Weights of a small transformer language model.
Size: width 576, MLP 1536 SwiGLU, vocabulary 8192, 59.3M parameters.
Architecture: learned and rotary positions, untied embeddings, normalized queries and keys.
MLP neurons of a small language model. Each row is named by its layer, matrix (gate and up: input weights) and neuron, and shows model dimensions 0-191. Each number is 500 + 50 x the weight over its row's rms, rounded and kept within 0 to 999. Numbers have three digits each. A neuron's up and down rows have the sign that makes its largest values positive.
A block is one neuron, or neurons of one layer that tend to fire together. Before each block is what it responds to, as a language model described it from the Wikipedia text at the highest values.

Responds to: Word "to" and clause links. Mostly "to" as infinitive marker or range word (to make, to reset, 26 to 29), plus some "that"/"which" clause openers and sentence-initial "On"/"To".
L3.gate230:431424485483485445509443532549498562555481577422546534500512462533463470531521424464463519594531463553505490507491500580522523565433450542459625563455542470458506403459506520481613530482527440583629464487428530540461609535522469575490562523511505545498411498539498488508569542548487565394469576500460519555502432481477497455483531550544471610564461533482554496447479569557559502506509488514482475519464464485480477531494460530462480521565500552582408620505573453501467454615510495552463521530533551351516497491469451523580484513472463510489535508451495422497538604528493496515
L3.up230:506546510557514472466482578570519435472535446464466602445520586548529502454463538510528445487468446376506500504532477517492462481579576442555487561377551514603452555493475612508537466492510461590431454471526541505472457360436479504478430499533567532481584558491408451474454503511555520497613476483452553542481504509520512499541472506459486582444465481479474531508450543440529473490530559502460474496497443541516501655441462400591540565512460487475493521482518467525580577572399473503484471439441590422507481502471558444411392445434436517477519538558523391451516464534490495469
L3.gate369:544528499433498447469494534516418460491442564495573505492547470557553554579521458524518547473475514467489472533442464523390442503549497548484636522489587568546513480495491579403435400534447455592455503449436518582447490454479515564445564490496464498531545432377496559422498484469524513448390538526477579609514537561540544460389507390580400516593438419550553519439454516531440366510406481531525472461509471420504538480494419582566483517533464529608533473471453495506519557576406510456485551395474475464482438563497440426458486519468531478505426561555514437525543546504604460524
L3.up369:489479572464586511554382587470487518446522549466562503523462486503377571589516563401533420467527556382539501494478437503518550495565565544509509463552626527491491488477503510485536528590568416530560475567368484548435495584465410540469513423487467562494442472515543531429499476493500575442483451491399490537553472427454506521501499512535519525512473525464563479473439514518567429482531461595467515411427568430531545516476409505601493567489460495546502530454520563436595527440453536506523525445576543410465472459558576439415512535556529452478543600547606540552565443464590519442
L3.gate966:525501540546505483462473549459463531523447416432556533518502500486520393482484510598499486527608498490532474466427522421544578508456537554553465557528477467569523564496474487533456353442523514523523466543468560596444543427492521449510449508444463505388503501590518473486587500511474528503516527440425470566558405523471488543468527411482443534491632482407511457501522543488511498447456525533464581496550385533522555475568478552549542507476511490478470492543467452582510606446454552481488413443410493411535453487582459559514515444391511438491541542525529523478499555502543515475
L3.up966:579499548499494472515497508459563592514535456548540458518471466523515448463468388445500534471539571508611505500554455520450543583399565586517479462519410446529551533538534542455397505408505463508426410441494499573440524506502455503422512456532461457428398434510427484514462450493542561593468557483562537545556527550509496514475575469513520428497538571513558547508460485454448501498573492496535581534454443569476514477553472445519592582519513520505468404464493455594438433538482419529522383460447470588511509455503528524434432437459477524466502582509466431520520520540440495521
L3.gate1325:510447508482589498436507475513479531495453560440467502418488450528442456465383541524486376546631528537413440467531479550463481497500488554414542498580550504547502509478504491511529403623593406437432520448533425405470451443645453461525517480488503630364590518492587621554522550402663476522516486494414499574634565543492578444450507445510405487515471456516520476547570532567464478450505492519486439514542548488480492483519508555528470468491501457463456524478422488416482528419472526466548558492436541515554506532465507424475480503422560453417436487499519553467510568478562539518
L3.up1325:501499558505519532467523553498530534547472469479447431495505607514487478465459447461503481497577492481474516458507531509497565449489552544422527450598513498487478554514521588479436482569593449379413506494566551464450476376562477520496625495479474337499523569551543466460479521541473530458517505464399465652608461477454604441481551402512450523516478469544604490457519465453557487564457442433516512450542487476571436482395530488498491548542510573583393431474534466431476500434504487465453544456455485496452528516464462480485478540603525428425538516454529469529614597499541443555

Responds to: Goal-seeking infinitive "to". Mainly "to" after verbs or nouns of aim or effort (sought to, seeking to, efforts to), plus word-final pieces like sugg|est, inter|ested, wor|ries.
L5.gate17:460456489454564583427571572482510569481433510354510485492439531446490590470431542552486500554494528564504484484527512468385407480447515512573623460514512502464532559407462464533505465586497521415483542571514559484465457528425490579453404534390486521498366597584541479416429511380463474479439512484551554606564535606466356447418584517498484531438386527491494427484515481413497496533447476496509444482551489444519498378511456476462468621548462487587517435545510459564427514457453543460452523527539487451445501559482476453503542495521554494511484513586548492507531448537485517402
L5.up17:467518440538511509485522470494434454496468464478484562492557495520536516495465507536541557524511480504417457334515629475463488491508436553550512546563510498534478410467505510524507572563504442419495437487546469621387444512513563418575437562476503458373469619583453474450507443549451507509461529451513576548476558471440525495559573462463579441547501511344519565550555467521493488454632537488530449528420368450467507503475471538562514593503564459430447532511412510395513392443550441497438504470463495475490507553458539511472528430569514546559544512505474593493424580490479607500
L5.gate74:530515504446488461416511463495426488619446423515491546409455516475422464558468545484547416525511559554449475424493564513547501446547448542457580517514471577467560499457538488454421500540413470487488539537630487553487491538527481589513479500393522526482447534514490518394461446459539433591488500560415538518460487530597497437413523451477452494509489451546445480477468464522565599503438454462522499546492563524596519524484473560454527521522548511509527427457496483451454547508546528471340588497569473524551518427486473541501467509482474451463482450526433494449461403557546548501
L5.up74:468462522613563542402557509527554461527498500515442541436451555498628609558414458518495465462481541503474480469488505530498557530491480494561478548434522557482497528426495430503420556489433469459541606488414575520504403433485510475517516347508483465507499525420512460575469499466487512484622514444508533488458511489456442571524549477535488423491430499557555450543494562429555524523583510515428426512493403580410487453411505468507544528520486496460484457423440544455681401493484538550502505542426495480474538454561573474490502480540529462500554522526408523482535472535539496508
L5.gate504:475509538399557464331493524482483509484429566458516487523492389520567569419408458447538571510475497493456480531436541501517414482502368506542554503496488540483435520507416437505516521486461488438463554593567533566409537522483522549442440569504478525465528445560574504415522505449444617554515456573473551454611468461603561522393461498472509427471510402541468498527484487484420422502563513581385475457528484439500541519550630508514542404556530483431437541558512541499453523509497486564496455456490530524546521610492485468648530410542487476491497430494545504470588606514452516429
L5.up504:498444447485465501459478519519481529448521443442469550462442442544530483531452435453450473554465562425531524524418442455540437494471510519484519508572592493400522513487456546591601481504472521503564471477470477455518502471514517623489556520389497493465533549606507498548517577510445515440606550534437514533539569510458528563529593404440407536541554503550511504460507551458530570543407398427465488489495498498621487426459471514444449536643539487506545518552500467541492452510557499654429483493550568549387552492449490492471586584529588511396410454441517512552493559505546543496
L5.gate574:462503532498490398513509520528419540546468503484512548514430544458484486557466486557453525519488500595442485488507466545523487527550548437577562600425507484429542553478493580430541478617562608544581528495483513530503569378537407514421501492408496470463426471463479536569509514423540531539547532552443616506496457444461504464453542459461414506605493501423608560583595514506450440446511563569432550419475471498524496428563442573538499528511536474467493553468496536535424486495531483522408511494414436490571485428459427533494655515499498446426473456611454413495513611517563408490
L5.up574:422404438487406457605443621481578506533441504515422479429392520470562542471537464550492472468465514515512545476528423505591479400511409450499507414591531397453558452526552551497496497574548468457511533468476512529468447552495496453563505559614540513525532483572484484444530472547410507506488529520513538520480521481485496528502459472561434586485487394499481523520494571506466494502478495410549491457507475524600484354460548429509578633518532500541538447472570548509475443482430485476455555546527551513442532520499490527545492426551565540479581418415483476533544569522487532452
L5.gate661:488537456496444519533515550523453553461481464367541430521424436411476448511474484444482503517478501491474493495525484563454535460524504597497522447489591533440489452389445486536518506543436480504502506472442509541415473550427488545550559512529528463549449501526513475512568562390543487556545465570483563455497543512386528633467525559445497530568524444500481491502471504442506627486454487538440560454526467547548489414476521582458517533445504425482464563517432572467490551486439557462494556447539472428581397470533448554503521392571539442491512463467469566507430471477573426545
L5.up661:493530525523419444504525478549468530471487482510510505505557395493458592453486438462557544483562570459488557442522503619532449517535490491560525539434430490488495496478426421403540531493423441558604507497524517481498584513506414467496472591454482436558516543525375522397513536545520457458545517604485422564450530531578471528383442509408541506531475456464453475399451527475616490481624513421555508542434542512492478483465500512471512532502541607469543444597458503478505536405454452522561554522521502548464505454519417400495494585601450504560495462587550552571547563518371503556
L5.gate922:537419419384477510507535495558430431372474556584444524545562498486477559576484488557484454423505520617367447516508572508448466494590476529480520447478428500510433499414571472442518541529419537512520507440528462463488546508515480498570461456456574497525490543409504486498496457525435487472518576515498508543475512647543440483584475562631506492510495478502438442521556491472528547456451449559376476497475429491509528438532522540544561564501514548537465507599413513547509476494516554479464448557597476480481565529516509531552526420521372531529475499474511397538440497499471595467
L5.up922:552532563479517426487560483574477522503484551422489525497445503455536463462545481535494536483386540527489438512491503525586472539534525482511538525530457444423535465499473400531572535503479412485570538648427484646496434480503491436459572464473484486424418457439475567428464566490500620493425507590474494524513508493559447579492509444485503520483441456526488499576453562539480475521486490463520477483500504500428402483641503532545607531553526494458459504536552526404532434499456492456536511472492476513486455538497534573499451578484434412535534435550474508487575494508507456454
L5.gate991:562533595522536465473542406545441534459428464488465478531517557424551575504404542506427483517534483565443575444519522505530466530476462481532540516573583556536448470510442450670477465616446384538549462490500422480507549477532532538528514527442448565474494590456567521503510491505507603524565523522468490517492525567476604566487490424458527532475420500494502473507550504499398484574482540534456383505476513481549514437562438558532472438493448528440430510502442482478624395420554480533451456476517516496463467497379485572586501574420540424447537531466465502531558502359429502513
L5.up991:503512458509509545587528487494539528447476534507512532513494493467445551569439595516609573490575523504436526464557556350521502496410471454534387562551526443495529460463507504466481503525541498511469508483504477445585524594436458475511492455523580438473579403495538492552442506466525419490520418453500551583479490503593508544483489499533507451496459457556441584631448471461587491513487485512581403581465525483525525422491491523501503451500586483442400516554567476460514481495532418479502446446601535539473580455435490466463535518443526538485465462500530527471476552485472535504
L5.gate1017:455562517470424543461500493565484434453478496417467527466466465368443414463501558562398489561529498538427536535476497524527544514554490547510480450384498485481446547412521474464589478472482426492493541592493506462488534510513413526451460494531508493539520489578456477531557522539492461487618483619419531520551416490430528509556494458459476492464405485529512479505593434472497493474478490555532450542473523481571505495502495542611522530491612556488450459544543540502480490459482496488506441421521559489526522509459450476460470435537398471461499551534465440491495624505541423478
L5.up1017:483457464440514513392504548586532513500527493413487572464508435501499479462539441492462522571425472539498466515501435583426479571549477537505598482423453465579472527493514563351595513439535450517473522557523517460518475573565480438402547434434502478482516483512521418471440515525455419395520595517448445562462448523496517528543547417448499554600492477492564482486521409498459412377483458447524493528452485365561495552521497431485483580433642515568431478492567473457473450518565419524429535463515486405501534501440567415486450492520396359494514540498474516497514495541479510504

Responds to: Table cell after names. The space opening a wiki-table cell right after a name column, where a number follows, e.g. election votes (4,274), team stats, track times (4:14).
L3.gate387:602581513449557464484450452471454477537480490490511546518493563472559557614555482547452562504492581551533479451385558492502421528551503491473521528465515646486469452443504498466563448463459416529529474423472387469416512508477632525497530589394422509509461560419611574585529481435555584508494588539437567444519466453572484498501469453492517568517498493452471496532536513464435467445511551461391420530604442508489536416561495552466488471417403498447466526477439517504491523528538634469545619413488512524496515589462463524444452523396426538454435600513402485550431495473522470519
L3.up387:483538472431555536525550570498634365609508478549586484545451550545516608454382450427471537405506560589466443468514495492442422599423563505493490478449526409566445414562511457556493540459518482520543440530499481444523539590535582529467461563469466453422432415511486588428499532549472488494510456467494551498470517472584473529462496523477508533528512437472533516526579526507463532606591544431520426503490588502477471522552474510442459438583517582513496428530561554472522479513510446594465493497517492516468513581475567500517460461453491507499415418563386448497391460552499587512
L3.gate695:506484508556517466458473582396550508482518463350509529478523516534504512478489430480498551501494507502477551546502490558442482458471481524491497537480583579456518532480474501439523568527513570512574549484534548452497495494458561462653482450526515529515513494502434545483494470421517422569438518528493477514559530562498561560489472552469513483489414553459530509490592527563591509505513532457561527528533583571530453572489434452461437576516545517530497500416475463477549432428425456517557460573415505499565520493540510501519525457510511511545503550563458482563411460546393461515
L3.up695:500446431461535511504580596549502400539468511436466568637474481453496579364600456440506495447461522379436535531562495461500409426512435451595469537469430435466431484410613543520493546534499476452598509556597464557460515531532619528514501430592443525547505530434520563430495528510521410551472533548463536509500529500463422416453446510499547500488531476481501435505515482486496460469508562530410523426451625514394592484424603503559452461361542457521592519517487433473454487519515500478545602502527484473544464509475521434545534465510414536412468452503475453523512504437507487455
L3.gate863:583545422467529501445463543510579525536505509464483501389427561543423580520544428489515482519426648542398341568521540501455539392597550462469638588433453539505446549405589523482424524435427439562471506588574450473461503505483581527531464461558528492426527463493479504478475455492509510604520541591472446561540545541516442486638478483453480603548479493614530495541524497479564576465538532447502478463486513450587566521408528487527489508510535550477525509537502496487495534479485481428452559550452527424672568496442506529514590472534485499491530463545423483545545565490479437459
L3.up863:586511489509529546494534521421511436519496548457506401589570481474455557503478505583529544546515544579459500509491509485458485452509479517482551508597513425534514535456536463475539545534462484426459494517479422464509489504444410527549464390466443540418492490519485355500356578522363338478506490506491521528537634461545466613515522480477563488452540575514405530533474545405489514460453533430511393405417520455559574529587589462437484548416506488575463456481398552499507523473477531492482431527416434522552538534556532488556506516454518543463510404558537493469477532427447417548
L3.gate1460:498536541465499505491572520429480527457463424552451480487547521422433481492462506516521502491468487496520490503453542570472487476507480451503576511549430494545514544442525536491443492481442492502559551485533403436503473508575585529554487516476469542583473548580474588522502576427556514519598443532537567520474551553497548468494447523472518572530439489527508448510610514531613462407536625432424455478587513520474557453540491505337497487462544520567509608509438436662435483516486475501553404512512469582548490555411540446659419429511503559530480498392439484584496513505526517420
L3.up1460:563434539464450589455578532474515475426429557560464365516533456426533524487470507483472522475450523530498516494411548512469554479419582473463437450562466549525494504487584499478471518513472495528484536536501458409538492503508534504379551500502483438488457489429532553504467566523503466455509484520569529574399522492437538497523472512576518502506428588484553462491477386603529478486544533429440519554460470496456483412540514436425510517457514568574547434494454416542491477483442514467604432488489511519543535537449548566582473503492518594477498454472422445578524532603459513429

Responds to: Table cells before numbers. Empty cells and score dashes in wiki tables just before a number, such as informal votes rows, Win 6–0, and Swing cells; also number words in prose (three, one, $).
L7.gate439:466546541386533440556511449488425510474423613470436541444463474439473526476497510418437472579477538552448546530504490645534383446486493519507470598581449489467624458489489445487530442478529467496520538562506486400526498527523521563481501490440513520452500502485469535581528544501443485486642404528433575533480602494453514493555529415478430589580515503531541554586558540521594504458470555587466439480413511560552518543545552458492492467522502477510478547487582576455547486544527403542475445535521523541572511570506532520540537464559583514511538470430484518471559561479478469476
L7.up439:454420567465578531487582509514473590450405452509498589565417540467557392520474548446404548496500524568450472505560537381469442521473561555506486511520562499545410451463495643540499418517563553530524525464443444421516569568514464540545462499481493455571510537531492474475499419456635517569588499522488507581445531503488574460509473425384462563534504501481451538588574533547515527540368492453452395524567523453501427493466466471520460498499467500613492476463575483584578474503575427511489522428551481535445454502424490543548476492561549429545450511490422586532480472584574476507
L7.gate1424:488498546496467489489553394510488518476483501435412521509482436469632504538491607451476521513466568501517434536488560524542465556533359470497475528440485511527471390496523522537565454600565491514422544473462505608438516528494503493469464448557466575466464456486502483403537581421475505427594483624442432490524552500536514527511501489395576464475504414540463581553505472455401473466513557540462444523473413537437433610577538536484560466457553472531544517493459499541505526471431469549570509564479441457539553522416497526560485512491623480539493550457560501452609467552545475507
L7.up1424:454472375457464447462606462559524472557483533463421559498498467451490508448595583559494514527429528559552575563570481495467521525489529463465476482533583471430456463529509471457374494520377548575603599393552609532445444523535504537515524445503484513502452543488380527476527522478475576533529430492438494498525489431461450635490470477423546542458417382597458507562566440469431464592427623581473467512532488586412473488474546543505499572523480495542454531447382427477444388547382559447466447510505502598505481553561533558569506622499476470532476471488578478476543459523493495469